MLP neurons of a small language model. Each row is named by its layer, matrix (down: output weights) and neuron, and shows model dimensions 304-399. Each number is 128 + 32 x the weight over its row's rms, rounded and kept within 0 to 255.
After each neuron's rows, "fires before" lists the tokens most often just after its 100 highest values on Wikipedia text that the model never trained on.

L3.down428 [125 100 187  81 180 154 141 130 147 169 125 146 175 139  47 118 120 137  69 146 148 122 113  66  84 141  97 135 148 142 154 128 161 104  28 134 143 143 127 111 150 114 159 156 119 112 180 141 129 178 106 109  56 122 113 118 150 157 167 150 104 163 159 107 119 148 142 180 143  83 135 139  59 119 151 139 134 128 123  44 135 114 160 210 131 106 131 187  66  93 129 111 168 117 118 141]
fires before: "\n", "|---|---|---|---|---|---|", " the"

L3.down487 [125 161 149 150 105 133 126 107 117 105 108 146 137 125 117 101  96 163 144 161  97  93  79 124 138 195  78 125 171 116 125  94 105  88 125 109 100 124 139 246 106 116 165 120 102 185  70 106 115 174 148 181  82 155 140 108 142  35 181 119 100 157 156 141 132  98 129 132 127  54 122 115 136 114 189 152  93 149 184 113 167 134 128 175 131  88 133 144 107 105  44 106 173 129 154 160]
fires before: " |", "|", "j", " 0"

L3.down2770 [106  66 135 140 106 146 175 170  56 104 146 119 116 160 164 158 129 164 150  84  70 124 134 153 123 136 154 146 162  90 119 156 143 143 151 102  82 115 172 111 104 149 173  97  76 170 117 130 125  73 143 142 173 163 115 123 151 119 161 185 142 158 167  71 128 108  98 143 133 121 134 131 151 104  77 180 107  90 155 127 179 168 159 181 101 151 173 104 127  41 144 126 138 144 162 123]
fires before: " |", " 0", " the"

L3.down419 [105 156  95 135 129 108 104 123  97 155 112 169 145 159 112 126 132 115 178 119 148 132 126 124 124  95 113 170 147 104 132 115 111 133 171 163 105  73 114 150 134 138 146  76 143 127  65 139 142 100 173 128 188  83 123 182 158 149 105 146  95 172 151  72 131  82 137 126 121 104 199 165 105 133 133 111  65  93 150 123 116 161 163 118 181 174 150 188 183 158 122 127  48 125 124 113]
fires before: "|", " ", " |"

L3.down2309 [170 143 116 140 162 158 125 112  72 138 150 126 166 122 135 100 128 158 153 197 149 120 114 116 120 120  68 213 153  72 151 101 118  41 101 127 123 108  94 123 187 137 138 155 175 156  84 124 143 152 145  97  93 176 149  76 151 135 162 124  96 117 159 145 199 172 105 122  86 140 174 103 141 133 136 154 101 129 148 179 149 124 174 177 141  90 127 143 162 148 128 107 156 120 135 124]
fires before: " |", " 0", " 2", " 1"

L3.down462 [102 123 137 144  97  77 111 162 113 188 126 130  89  94 136 166 138 138 149 163 139  74 164  92 135 177 142 109 103 148 186 127 139  59 169 163 114 130 119  96 139  96 172 201 109 193 120 159 117 142 168  90 105 118 195 102 109 101 102 180  75 156 132  75 109 137 209 130 156  94 109 197 134 129 142 117 133 107  92 199 125 148 140 184 136 127 119 111 115 127 145 107 116 178 171 136]
fires before: " |", " 0", " 1"

L3.down423 [116 126 129  98 148 164 182 130 139 169 117 172 110 147  96 175 168 191 183 136 120 102 159  98 138 192 132 152 174 170 151 103 125 108 114 111 134  86 137 152 177 156 154 185 108 155 105 121 148 151 138 157 128  88 212  97 109  72 182 154 103 192 131  92 130  99 114 144 174 105 166 131 157 115 120 145  93  99  93 121 115 161 159 100 134  98 119  98 132 131 164 128 170 137 130  99]
fires before: " |", "\n", " 0"

L3.down698 [170 133  96  94 128 127 123 161 164 125 119 164 135 141 119 150 133 126 157 149 166  99 115 123 143 139 116 164 146 160 142 147  47 147 202 151 133 148 164 145 179 146 110 133 109 152 107 159  90 125 158 138 132 103 152 170 157 131 142 160 124  99 108 116 101  86 159 136 136  57 155 155  86 167 156 150 156 131  98 180 168 107 147 119 175  98 154  82 193  45 143 170 109 143 110 134]
fires before: " |"

L3.down2565 [114 160 137 118 110 142  93 141 186 155 105 116 143 123 139 105 121 133 145 149 136 132  99 141 145 135 123 197 117  92 104 161 115 173 204 169 146  50 138 153 127 164  67  94  99 151 134 172  88 157 150 115 109  57 138 138 120 149 128 121  97 112 132 139 116  84 129 149 138 140 201 140  92 180 144 150 159 121 135 151 155  79 128  88 133 116 186 170  91 157 155 154 162 172 142 136]
fires before: " |", " 0"

L3.down974 [115  95 120 138 121 101 142 100 151  64 159 166 109 140 121 125 160  90 145 193 143 112  76 113 121  54  92 216 167 112 146 128 114  69 145 201 145  89 160 124 114  64  84 169 129 143 157 101 114 106 157 153 135  98  86  79 130  89 226 141 141 139 175  91  91 100 143 118 110 195 159  57 160 136 133 159 116 102 147 159 132 137 188 132 149 150 112 113 127 133 162 108  34 117 121 121]
fires before: " 1;", " |", " 0;", " 4;", " 2;", " "

L3.down834 [140 195 142 170 147 162 117  97 141 172 113 161 154 115  89 115 129  74 145 128 144 169 128  93 194 149  75 137  93 193 119 137 141 129 146 178  18 169  87 116  68 158 166 122 101 164  50 125 150  99 130  81 108  91 101 180 105  93 127 100 152 175 107 113 137  97 165  76 184 121 148 109 124 116 144  86 106 129 108 146 162 132 148  89 109 112 157 164  65  69 172 174  72 130 164  83]
fires before: " |"

L3.down278 [102  96 152 100 177 165 159 107 106 102 113 107 101 131 106 147  96 119 166 126  84 181 145 142 109 169 150 113 124 132  87 137 141  76 116 127 151 138 109 125 175 129 147 139 156 153 127 160 183 113 119  91 110 149 133  79 126  84 138 111 182 140 151 137 103 134 165 162 181 186 129  76 129 113 110 167 102  84 139 128 131 161 126 169 168 149 171  96 103 118 171 106 192 146 152 137]
fires before: " the", " his", "rs"

L3.down658 [162 159 142  86 110 151  73 148 131 114 114  92 116 141 113 154 116 139 135  73  95 140 128  84 105 147 136 143 106 145 170  93  89 158 125 131 115 134 129 159 124 121 154 148 132 148  89 145 138 141 159 137 119  97 129 185 117  85 137 108 156 129  81 177 139 143 176 154 120 129 127 127 105 160 126  93  76 132 177 121 111 128  99 188 119 132 177 142 119 198 137  98 136 162  97 113]
fires before: "|", "\n", " the"